config = dict(
    d_model=768,
    n_head=8,
    n_kv_head=2,
    norm='rmsnorm',
    norm_eps=1e-06,
    tie_embeddings=False,
    warmup_steps=332,
    decay_fraction=0.797,
)
MLP neurons of a small language model. Each row is named by its layer, matrix (down: output weights) and neuron, and shows model dimensions 512-767. Each number is 500 + 25 x the weight over its row's rms, rounded and kept within 0 to 999. Numbers have three digits each. A neuron's up and down rows have the sign that makes its largest values positive.
A block is one neuron, or neurons of one layer that tend to fire together. Before each block is what it responds to, as a language model described it from the Wikipedia text at the highest values.

Description: Ordinal endings and rank words before a noun, such as 42nd, Second Lieutenant, ninth, first, main, final, greatest; also "the" before such words.
L12.down3:477500534473474557454451507458524507458480533443491549474487492548531481472495484512506503514467464473538507473532479497507528504506510484524479452458491523496547498487457495488516498493487496496520447509506552505493493508507491476541494523491548477520582503463507458504504476507523555521493497514528490546475487486445514528528482522506485491480518524477505542524503535482464467512477477457535514488503486467515483476512535533499493529476469454495489486507478500483492439476499467481479515463486509517507475493495477510527456444482498470491503482486469477556470466514476513508479517515503492523494515495499496544519567483473523484530539518507495523507538509496475483500510516511487516469523496513540491488495485538478496496521501492505505455517441507494479491538521535

Description: Word-internal pieces in the middle of split words, mostly "z" in foreign names and terms (Lo-z-ano, Kle-z-mer, Nie-z-nański), plus "ly", "k", "ed".
L9.down255:445535496493479559474482454491511464452490480496497491507493443514537497504509548504515491496517518524494504469492486483534531509520498475507484482505503513530482505458489460510531466478472505513485508500522506563520496529514470555516504560517521549512526527509516469490515481523504505503466459478464532492517462500551503507477475492489557461524474426523511511507467525489482489436520541503495522503544551540540556462509535500474492494515498510463473480518564478487570521515497487507479499457506505517501521522487500493507489554518531472482458522460532482543485517517522545511530478492525505482530452492514535528489528509460510538496513497478519498495508468521528509459502458523470481497497526506465532507504488495467483564526514543495502503489493488479522525557514491
L9.down470:467510518487504511509490474548467437482475499535494542501530481491503504471552532521480525518452479524498505485528539509490476490527526482508554509498496499482538490494453469516488519483509429503503467528479471529513475540464509501462502528484530503503519495528509507504454496554525476514468478504505478524511512469495512503555455481556520464482446454517483526508498448513544510480513476520487506536494499504479483451487514494517526493537467540490505484457491500468513544505485486536490487481542531497515483483530501483486479489543510510499456525513499503507535442487499476465498473519533461471485500494490463524534498481494496503512486508476490479515526507497524479508494477529450533479519544520508479529528513503482468492492520526538498508539550489522464505462494532
L9.down802:519517436481535504509489481476495506485509438496489471509489521510499503522474540497487502520454472515489446507543504487509482524490462490558493514518525494506526482529521525492502481488502504502525479513500530522491486518485533513495484475475514498463516492470467464513502456518488496522508568513479469545479512527499443488473449494465510551496559424508479518503495488497521438479467484482469494504492466520484449505485525514505462491549510475465510523523491497482530509556516451491502491553525535537497478497496491504496477500507508493538528489477506524511471466527511508470521506496506480523526460502482475543505467484495498493514489479536506490503514474485561452513456508507527432529506532471490558529516502519514504530487508501505498496500513476488533526479501506
L9.down1619:454502419534505481510522507520486506483466474529565542482511513511457509490499516458506491503513534501545500431462477511540502506505477503500499471510485488471472493498542531507496524468577527516517476505481519493468532474491457469511504471504430507519489491509510485515504505511492454471507478504552513475495466519503551521515492522494513476463489455516500514497521493510457493494508525473489512522501481532501533520476490509544513488474497503525514487457516482473507486464500552510528504560558484490511511492496517498518492496492509505474488493499520497509500477513537500495489489518467513512470476499506514483514511473510438471507454493555488496516447504509543484525483513514531473516480522497516443487480487495461510478494489463504461474530468490532492519501471525

Description: Ordinal suffixes after digits or number words, like th, st, nd, rd (1st, 25th, eleventh), plus ordinal words like second, third.
L9.down724:511526495503427496537493499512496467472505511441478547473486514483498476517509511465540462520474475519501496525494514498462475512514517449480493539570505485524498491490524519495528509483538494513519499511513540499464479516470490502479493543494467535508485483540446484539518515483507498483479471500512484514496538494467529508483504470472494496454483485544497496493476494502526495541496498548538496511510508467513540483493469523503546513500493490517570480479514537496500495542511468495521452483489491527482541474493460504505519518493485473434459532505492498455516503514513495524492508513487488470526524448476491479509528490565507482480459480477484472528529504500511495510490525498521537564485530489471469480518518516489466510514480500492539492478493469505532469500507459
L9.down746:495523473456508479489478480485479468509507480516478490471519484505485533475449505480513466534489525465536552521481466504512494524520491509482528494466486456493496500501498520433522558501502539488507548513520540456513472478482537575516485482511520521485509487485520553496499532516525500519506496481523498507497479475506478508511499475504451488451478547526537501489498489502459434506485483464542489508471505486487474497542486463526512478483498491492501496487490493513508500522560530460472483505464495504507491501511497505520450532503523482526489541503515473488495519442525515534500488496498504443514468517509550521496491525503493503470517480545518455509510526545523490469461516498521432465502504511516538483522525499498531467487542484493501449471462529469519523449508501
L9.down1351:454450467484513517501481501461504505523503519504529485489468506504541511488464516445521493517511481513531513474494508472516475524498516529524525542504501482531485501515521505493480506508519544494501554500491513515513505480510480497492492530496478459522527468519495528534514502500523533502505490502515471535503554481484478500495481484477494497521429504565516530476489527536490504492519503492514484478482502513472437527543502475515479507517500552505499449493477557490491514525503485499503538538445539500499500487478526497482499482539527534520547520552515498492512515499517487528487496515502520509522468526483537497525472513493496525530503504506504438536495481519540486521473462506512483524506542458537514426575515490505505516505531521498504476470516472495505498530533467
L9.down1504:483501490519550519505497497531488513513489514433533482496507527487513496481465489500513512501508495537482539539478506506499506528493533456540452512516498429506494508508511501453539514534578534518511496479509504481496501507480533479469507525528530498480475484507523541512516510461518518521476486518478525502508459522520511496532484517509519486507458480528542486485523524492519532493463495496463502442487502494506495539500515527502482534508491477512463528498482526507517520500523507477498510523498513541472514480475476488469492490498432507509485524484553468501525484521510490498462550515510479435518554510495491513487528547525484509534474479498505484457455551472534491494492486525528521498516487499498452481502436523553493458500480481486458497459516467502487513488518513

Description: Mostly the piece "nd" after a digit in ordinals (2nd leg, 32nd, 2nd Baronet) or inside syndrome/syndicated, plus other mid-word fragments (do-ct-ors, B-ear).
L5.down77:508476520488545503493494501493539484484480487514511522485506484492483472477531476513512514505473500443490523488498536501574488520495520479510488485487527486515490531515524502499491485506514492485518511529516490504503504498472493527509493477494491443506510478524505500514497523499497479488488510533507484525508506491490532531464484485492509527479467538523470456522502517504509474535507529531494469512441529561524470486521520517519467504476463493490521488509487529508498524481498503511519462489520552481513525547517493498482547507514491476508492511505523509515497487512524527463490517500506448492493486451489525477511464478494506519489520521501508521553511491514522480493503459525497476516522532491503547490467514510514509499500503483544515481517494492494486463503498499
L5.down224:532518509451521484458494526468543514481507493490534463523494512544559494519513507505555519482531480481473511521496517494480482486501500480505518504499471512532521503483505523465496461535480517495533515481513489519516498524477480515506534494481488472509517471477517512472512523562518492497516525527512543502472510485472549476483465535454502506488486463513475481470496513529473473456474557512473533511518555508468520478505519532461498459541496459531518494502509477506514530504498470521479480523520494561553526504511522506489481447495487517477492506502536511496486519491499479513468477485524539505534517476512512546468501472542451504512487508475494520534474540482468503490481524526479498521485471523491534497517489491481468487493573487516541504523538476517531487526520491
L5.down306:478471516519505530444497535526512504521528485510528501477517507502513477515479471457492507504483483464456515494494503533545464501495516489501506474509472526461515497486513496508475483523489486536529497462523465474502521503499454508490484461469564486451530502491470523520483527460507507489515496514506496532485513484503509491474466524489504520499501528563453492520503498472489505528521513538487498504483471542522499503483506523541505490504507507492493486476519521509485525524492557494499459518470518482522489496508541544487547516550492522500513522492505477498547468492540503512494502490472553477443543504470499507519482497504509507487512508474504488501512474518529507539522494536478511533526492526528474511524499497464470480488536454507536453493494505520516496514478472
L5.down314:527497497503498483528469509535498529477447501517470483460493498523522523481515475471525508494531480485491514549475499485561539487510485521514479513487437538461527495507504533480477502497443510494535484490553483527524495483472497552530438488524474517537501485498501495479466521472534507521469516485454512523497488539516495514541502472467500473513498495509498491535501471495495475499527485548459496485478469502505510509534522488521480460485538448460515475499515538497534486489489515500463535468532506495461520525470527510518490498505499454513530516472508471515530491511524521505488474511515524474472480475511473486533459464507451502493484496448458510475524489506487485457491465505486540499541496451504514487527525454497476542508542507541506489565514503454492541498532464
L5.down351:467471528484505507510468488500526489480497483503514515439471522499498458531492517470500478521499526527514434519523503527477535499527490487513525508476471521459473481487514513504486498486536517505528526499463469537460456517522481507538514500507485528521475491501513496496484509526513526501497481461508505477504498479493469502502517517508462493535503534500550531519471500464512538501468552481494541505485583514499486512506485499530518486519476499484530519454471515489501489495488543492482516467466493526525480500468478480544518545523472487496505485500539510512493533517481519485524496473530481506466474483469528479532522497479486538540475496482487504518504496511526499539481490498488507488520535516455496510550552536502493504489478484495486488527513471492482432536508465
L5.down449:494467499506518475517511508499493469506510501488458503467491487526490480498496504514469448530495538476516513509477538466506442471479451480491486509512474508491499482499506490488447486506469470510478560513527459499477495474506472490496521528494531508445487529517505520455469485496516548489488493495497524510497520489476471500502524486548464520467455498506554520470515514528548455483551515499508478503481504545487456500476531499522483482496559442514510529507500550498536504482523496508485526538519511447561502456512462499486509513506500531504511452533453506471541479502520504495438467512472501469471518517500515524508451472526462466490492564498533525497477524517502502477495500541464472486463462524515505523483503472557502502494523481495507506483497520444494489511536493
L5.down489:515501501527497481483511503518520494497493458458508487477547500546519504461494516501494510488487546478491477519507524495549494519483476471525475489490501510511495533506514516477461525498470468494504499519492518451477506476489501509492448464490535473501492501487511515522492476538491510500520484496482506505491499524492517464487501497477459521485522494523463497462527514494438457494516505526503482494497504486509503529481535537500489558490473486487487469520479513514491549514516524524516500518466507462500508481498505510519518546521507498470498495493529474515485503556467497484539517461489480516496553531568517541508502551497496533486480491492467500476501505509486525459499504521484500501503486478525492493500446522497481494527504513495520483511496486498500503521487477
L5.down493:495461491472496482514515497467540492503477486506473502543532517502501547526515542488492512470487513536488481495519486500546487521509498512485496510499461518504502496560444503471483520502477523538462478503511500586501501499547516442489473489454538465539506503520452494518502505524501486519500503510501506487492510495464480495485461530501503501495505495464474498475488522512503539542476496550492469533466459481506484481482473496488513540549482490490504489526511478489522486515521501504473495472481563518480528517488498540465497516558454540460482504489523494530477508487538487525503462496515513479503534484487519489505494486489482511487494500493507470505502485432461526505522491473498523515518515478533524482484468498520526507500526503505506510500521504528477460475491453
L5.down609:531440525515502496506500501483426497489515493498480462483504470481521519513477500538530506522467531473488491513506476493482505526520487476537458506489490495539458489515474509528490488496475517530502491483547520518478520502481503528509497467455486499516492455463435518486496514524495476517510501506494534453478507442520466508517508521524525507487508497484509512472501501532531518472468513502505489512536499496458491482501432492482513470525513529555505495481513477470506520500493537517501529503507460513537495493510488477513486503511478560526494480476483546475513494505491525525464467438514457511491476510505509493501502488513471519489472439440515511501477527543515472489488522537446527480477504492501549511532532483518530523512490499506460508458472500538503495469515499
L5.down688:510505507504502454494475495516505527532489516492497473510454504517483466500510522503507480545476513448501560477475456545519507508523500465510551501529497517489491520548501501494495527500548518512488433498508516527492495491472550534468484487538495471463512508459537538539457473443478508468492486526512494518546505492506528503516500486519523477487531477524502482534443491481457488466485543515504483525474526514468492534536511512501501478506475545509486493520547534503523499442526522496531505511535507513491494508492507460485492511521511520522490497517503487483534478552514507480483578506517483508445491539492548493500503495507483507491531517515458537493501487483522478493481491507501505533513461489514524457518513498486542501469518507488475498582513524501488513521493476
L5.down691:531521461509492462508475504518500529501523490525513484508528489487517538509465503513521553449489513489506463453481526516551462467507493468535481505505489478516501473516509499513518545496504501523489500446462482523512496528516491518480474440499536505496456500508559544498521486487450540513484492516516500512511539521498496470516512493514448502516516493525510503487500494464514492531510452488513491483496500508469468512518506495516489476520501503512506502470491499483497497501503500504521456476498513488531501472490499501520546525514509517483517532493501485494509488472542480533547519544526517507510494509490510486478462514456525522493528516492508504484496490499482494487539473501500516544511442465486514529491484504500528476523496500542520529508473539510494478512498503
L5.down1162:531488487474544514490465469506493498457474485500528514502520494514492524477511477528490524485493493507528522478473446493534503484500473519491507530480483521546486495518567539476509524436521500549506472515508497474502519477523520499503527446496504483518516480487488501492516516521473471530493495537473493491466510512458520453478486537505518506490485474496515554522543528506493487516454557504476519526519497487490501531508474529514479506521524508501509500484476490494517469541519510518514515488461477494534451484522483476477457479505512460489494494491500532509523554473462511487556459509465558504524487547498507510497531483519477491516485545487503486501485467529489519517523485514478485494497502516485485494503546500514482511516492489505540482519538518440456474518488529
L5.down1346:453520485528542491530518476499487497490493510516527509504518508498502502472447483557501466541509493492477450506506512479532517497456500453471500486492505526501495510479499480490487554508480531494512502515497507471544498516456547485515476446508510524500535484540464491517517499484529473524493522440475500550506517486483488519523512543499505481506502517523500475514480523426470540520516544466526472500525500476449503503511472479524535536507501489521483508493500497505531559471518507487492503484482479484468490481459503478534525528470507551484472547478541493469483515458535475502437517522498499495508526519521472495495541493472541489535513486502524478465471522507488475481476515490545486476541524514521463507493517522516499502520497479476459532503499533527501530500480504
L5.down1510:488497484509495485525509504474514475520473502462510520504513437476474470558549520533531522487541506518523510466518522506547515471520511529479481491507519528532497503530514464556487514507499481501471446488487494507517488521504521455451519507530500489513469510527485506466476504521465511533516457486480485502492455499489503500481469483488498536533516477534486543466522521462524461481497507506496470480461475496514522495469508487482496546542487525488485521483476531473471485522477507499477478492530503503508499468487517563482545469496469496522518500548541493534522497514478476529504491474517532499511461533521467505488529488455493469516493467473502491511501469463490547474524510545508507534507519459537480509524530533532487502459476471520514515488530484507525508535510507
L5.down1637:520491491501529520497487477461496463451485528460494470495512501494464516503440528480486501553493494501537525532483473467488538523458513477471497513493489556546542526486492486498505470548510523532526498486541537495472479518506526519448507476531527490466507446502524484540443478504499490517520485520529510458506483466478549497470537496501471517508501470495487439507479538513513538475526486478472565522505472538443529510478516441504486505543481483479528483496483479517517507526508528518509502494494493515519493482490520504476463509541492499510504502476493501512552478550516502490502495508499505516514532474499514533537496497496557467497505505488525477489479487497521453488512471503533487505546527471488516485468509525499504487452477515470480509532456485512517498555461498
L5.down1679:460487423489498505538532514476542473498500458481544515510480520498481528530501472463542478444510490473509500497512506515561514473494504503493523531483473536479447491449501493500481551491494507514515519526521495472473526502525462514503491489530510500498485477499502511470506461507507521522506496516513489509474526509541477505492493506501451519449534517503500498499483517496525531503509506471537504480507488541478440496535508489542474507484532525450501490494475522483473504512530506498465495518494492475517489518552505511487509526514479448515497455517544485509464513490478533485472471497491522512518468480474487497477508480441468505458502486484526514502488496533555467503507522479515514501503499494507501532492502516509449511514479490516534481501517507496479470547525469

Description: Short subword pieces partway through split proper names, often foreign or Arabic/Persian, such as Q-ad-isiya, E-z-atollah and Abdul-J-abb-ar, mostly in tables and lists.
L12.down1721:502447471467557492517501494529530508463503481469509498519499475520482508507480517538524472478504461544499466520521498478512534525490520489524528515460481520471473493488482489535498478484511538502496509440514464489482513479465463501498482521526497491524501507503529512480530491533488485502466471471531504541510489504507483487532525522470521494479493537478537559508499496506499521477472438523509468543545492471572479497539507530502536531507519527483467524501516532470482494444495514502499473483489500539458543529469521530515490453487483513503442510505479529468526483466519536493493524505536476502474510518476541469503408487509479532493481508509508557530500492515490492485468527478500501475509520512475512527496485499469494505495526517515494506546513497497486490517485525

Description: The token z inside words, mostly in non-English personal names (Tomasz, Mariusz, Sánchez, Schulz), also analyzed and oz; weaker on scattered other word pieces.
L5.down0:477508493477452513522525495457522479515456486514522532474504472495512500491522501461478512530519464554570515460498524515477539481454504479505499503510490506546440487468511512468504536514548519480484505517505469492524494497477466507498529475537497547477496534515492489524494476486512505498493497502506501516521574514534519492484487455499532467492527493494470499508478518489522546514497512492449506478459495496484515470513506498549494497496471493500467431472506494497533482502503502510499497530490480496523500448467487476497480529488514511478516540515497570477469524524501466534536527539485509496501519500479470499492519557455527495497514476489489524507456466548455440501496483466501524507512488481464453490512484523472471500499525491494429540508534498442527489493518482
L5.down93:477459482502533496532481493486513533501511533521498513511515518495461503490538454493491478524484546466502520491495466531461527508499497502492521491520514455509511482491514489517511476466498552528498515512506489453513502500525472480508474532533470481472498537502464456529480528470499519494548529502483525477486504531524506520505491520569516466484486516459489504444502474503512478465506525513491506483509479460509506520484523487500524520484465511442487495517477488514530502511505499482491523522495485486516477491440511500448477491497519470468481501508500527525470536515545486505520496469493461498491514488514540494584492501539511528488495470551494560525497509504488547500531482471452448545488499493496547512463510512477529503463510497513504496527508552542507500502454531
L5.down122:518475517520529502433542520507504507478541491532473484473509503511465432456496499497491527521531531537500476523494527460505522490496511476531467524481533502432486498523507485472509475531523553534501527483498486511477458542521518465516463562514486546478522566480511491505468524456519473529453490488500521483515534516508524497486512477482510505456558488477496524463525490471537492473487471542494457509501496473498535487493472487494530514521503492513547484447468466490551487505513530543480453495466503464497469510516459484508480495453535490527539517558515484499510493501514473476517493502517520475501462507523492495507534520493497507520515479507474479536450469501513504512492509503530507492508516530476472491495472571503510498511532493478503526459485504513548496465447470
L5.down267:511491536511509485520487462494443471548491527467512520463473498466461480499521526508492523497518507508525526536486492506509536515472525492478538538536477507494457521510551467460500509511463468510549471516505509527454523519518532472510502443505498508492470519506517479492516497567502497492492549503488473492507487503502467500482486529475470506496511476460477495473531514500496480471545521529518504485510508463509490463540481543523521497507515488471518460548489530524469490479516507505524466487508491515504472484508499463526465504552501517501507491480502505490528524491510525496526499469545483513508510488505475503487520511491519457518520510493509476499466504505509520482501524483493498498535555512483524496436495514503490520511517504501469477441501480520501496468514490
L5.down782:562481581507508497553510468503463468522501499494485508511476510474539536464530487509500478512506476487516525480470516502519495532522517485496498499477474530502495534519519486485505517469507489494486510508488506476486515522490489496494530517503485499523512524484495465507501507510475503492522482492503522480456501482453448498507544502477515515484482479505462527473495506499497516473534495546477484542499544537505453500522487489450512473513478466531521507508487508497558535440485528527513491514487505511509481486502461548487454483524481513523463521499488486488524510510454531526518509519540520517529507520522518502528549507495441509484489477481472457514519510500506496525509510484460518498512456523475537503463497496493472511474496498461534494457496541555506479484502508
L5.down956:480506506487508493505529505526482490506439480496526427462488505488532519508470496502508462463528477525497496469470551514567473500522499454513500491545487561465490514529551547493498468524519514519528524490466525503498539516487525503475480475476507499494544493510543525526508490534497490518477449534477491522485479505452500483512500529421481518494512523512478511503479517561499450529490549494517488504507537481487471472465503501508533532476499501501470494514487503518455493516519513517470504517553477488510505493476497445524501500460502470488472481514516478541475474493495518471491532468506451504482531465501436528538459532538488488516519516501503506467489520462508490505486480494494525484490446483487503540535506491493483500551495526493494476464548513507493504493548493
L5.down1002:525497480485504474509456517491467502523492481463503464475497488537503528496506475500495503519477505454483549493544500502500492513519479529460510483493543493516510506492468525519464519515479495483484503522521507498516494492533466555526513525471452518506519517516492481554511507520550474486528488488510505475481496516506507517505478472489469506482519522539477452506505516527496507517511533525497510494514514483494472528473485485484480494475502493460504491511460476513491533469510553515504539507562490482491529494495474522524486510496484448466500502503546509469500528551462492508453505494499525504426494497554504528469594524522503503442541505499507513518493484514539502473449528504512492530492522486448512490472517504497515488485530487496539519523471522525462539541493496
L5.down1313:508475496467511507490468546464512511486470528444552505512490465485529479511502488510492487515480469475521481477518498495515539550512493512468518533497498495502495479513522553477447514498526497489545459514511521473496525449501539488501507459520472497525493466514523501516542536534489476524537537464527480539535513487550519512526475543527479526492486518575546546484543496488520522474494471501451493518453561501493508512469563518516478520542495485468497492484487534502445480537451476536479491496472547510498474521505559472475492516456561498505518496496559500478534458538507486524490514519497502464479479514493448518513478523465477500479525499514546496516519471506514457495492496545484450511515534517505496483512493471504511511517482484468478511494498532506519494459535494
L5.down1402:526494453515512510551497485444504465508480488510461493514479524511484463525466524516487486487464510456503515479510520505520509465477514515533519493502469507519485488514513470475496466532499470459494518524528477519531503474492484557486531466493526476519529523520499498512531481501467482499497514461480484491497517535500437484463493505512475481491487495507526484498477516509513448511539458511504462520521528500515526521504512478500512490510496497469500505531502485547529490445509507450462536496513505492512482475479490524489504505486498489484512496519513473520497497496475455516513550484515445535482518475547477508486513520583490519501516497516513512474535477505471502474491531510463478488502518493528487524505503517517495534492515491484488507498486473434522466493564476
L5.down1462:498512523519523460542464501466475480495529514524489479512524462488491499496505558484506482483507520459456502496486489479521489495452479506510477484519504524486491493546524452466536542526500536449514503491529510509499498485497476483461501528513513525515472515566533499475489498506487516509492508517487502508535493500439499489518461467485487531522513452522532439443476528495499469495498468491477486568509476460544479473524526510496470508473458493512552493524486534505512465540483513514480532491448510477460486529490493510519508484493484492497528471465544500482511491497482510501517493482502486485496455531513484504475536436531481440497487483532529454509487515495490482510444534514505476513459514509512502496524543506490444521499511524534486494513497537523535501485548533
L5.down1469:508516504505511509537544468525550510491519495529516529494497493542446487492523475473531471487463474532474502464519534461503460516520472479525508507510507504462520496497502474510514466520439512510481473486488478525536496517516493530510511502478509514463508501503506515496532535477474502509531450502494497477477504486497506490500472475452504467504492518540503440506459525508490503518491529511467512503501507516492486477514507515488475474538545464488513523493534505530490502502483536497504505490510510516507506513525486469491496498468504507483493486502517450492551504505533475529477468487503528491508552457515527518492445503474461526512506520450506487495557508467489500503529497522506465462509485490516526472533487499497479502512506523488538485516466507516507449464507502
L5.down1518:518488487540491507533459489497495508508526463516552557506483475483503495482478509503491536502482509527502473495510484506518476478534555516503504510475452533464558513507520448492479505509459507515502492477509493535539529500484499482461528509483527500471507513518486462496493475464471491538530495498532483516504492540532491488493502503493487464494522517555523489513530528516483506488505487508491466528516477498480504490467546546518483531536474501467489479511468518536493497488461494488514495496481511501482546513490571492498528457517487488537506489481459467537586515561500478507458503497502474515483490491484530497486485503518500536470501480469530525512513515497507528492484477481499455522494490439513497524465480503501537518431535528467466517527519563457518495532517501
L5.down1597:538517525509480524459509532483562489520496521502511525502453468521486501464482470494468506491500434527501457476472488501531496513523486497533534516536497528523502472497489533491476509491491523521513500503486462498522461503512482455463509454507490523499481517498473485504498492502519486509514532502516517503504514538562541465491493511462541490553521475495518494501501536478497532504481486449519523486497500504482494498512490485519474504514493509522460498480517473525491476492508520548484506481519535515533489498530498485507488519491471495502497485490488523501506542499438508480475492517519488509514485508509536534493493503491502528446481511515479502503535477527498483529546482523483478513530519493486504511491510496484490507508480574500506483489540515448497477458511521
L5.down1640:508462513502500496525533516518531484514488502489529502497522515498515513496511483526504534544500477514491470504516516499501495509491470553517454491478516490538480531485515494476502439518491508512517539462495487505476545488465456492503528492531514564442499499523469518472477519503489507557440523464499499477510505490520477510455485500476497504503466514490496523516461510483508490518504475499513527503489487496530494504527513505542496476508474478480484516543514479506518483516482468509435510456531533524484484472549497518497537508517506478521538492523479529467521509429503532526501483464498483506491487503510486518488539543519526466533538484499476452509489536513498529477496462477498577536503455465488488485534510511481478554532500483499497476519517492483510487505510488
L5.down1731:502499528488476495528503513494485500494472499484500522532504514523493503493478481510510492480525482476495514463504493535548517472490459498488539492504451503520514532507478499491495522516493517532532475456490507512504487524484514492486506483516535473482523511502513516501502501476484522526472484507536510480490531520490524488458481525480475493511515529541479493505461504481500487501494509515495474480487467514465481495500493507534492507477498506515502496519480511527476514488526485510497460552462519452550499490532526512528540482504501479505486514506507474509507508491493520478506503492495492447482513504532525496504491493517477489479490510468461476494512457496519489497564482484499486481513510529493490533486509503515500509498506491491487455514502493540504494490527495
L5.down1765:475474549524494547503553483494480496552511505498506542478500530479491518545484540522572449499478477483521509510509489488525484479516494471514508519496553514492454524524512460489484508551486490493464456514499488471489509513508481498514520468468492465520497529529483511482498508516501485458506461487541472534497506481513486472500487513472499529502526525496438450513495513497522502513473523485498485538511531519518498504510505497471507491529473484541498515495501479508486485495481492507490518500475485546521518508426531496539536505464516528464517453522539473530485499525494503473501475493512488486497536514530467487518488490545503515506512463469502444510464504499496515528481460528486478509490550494539506516495482461530527499494522483519556519534488507549504545509511461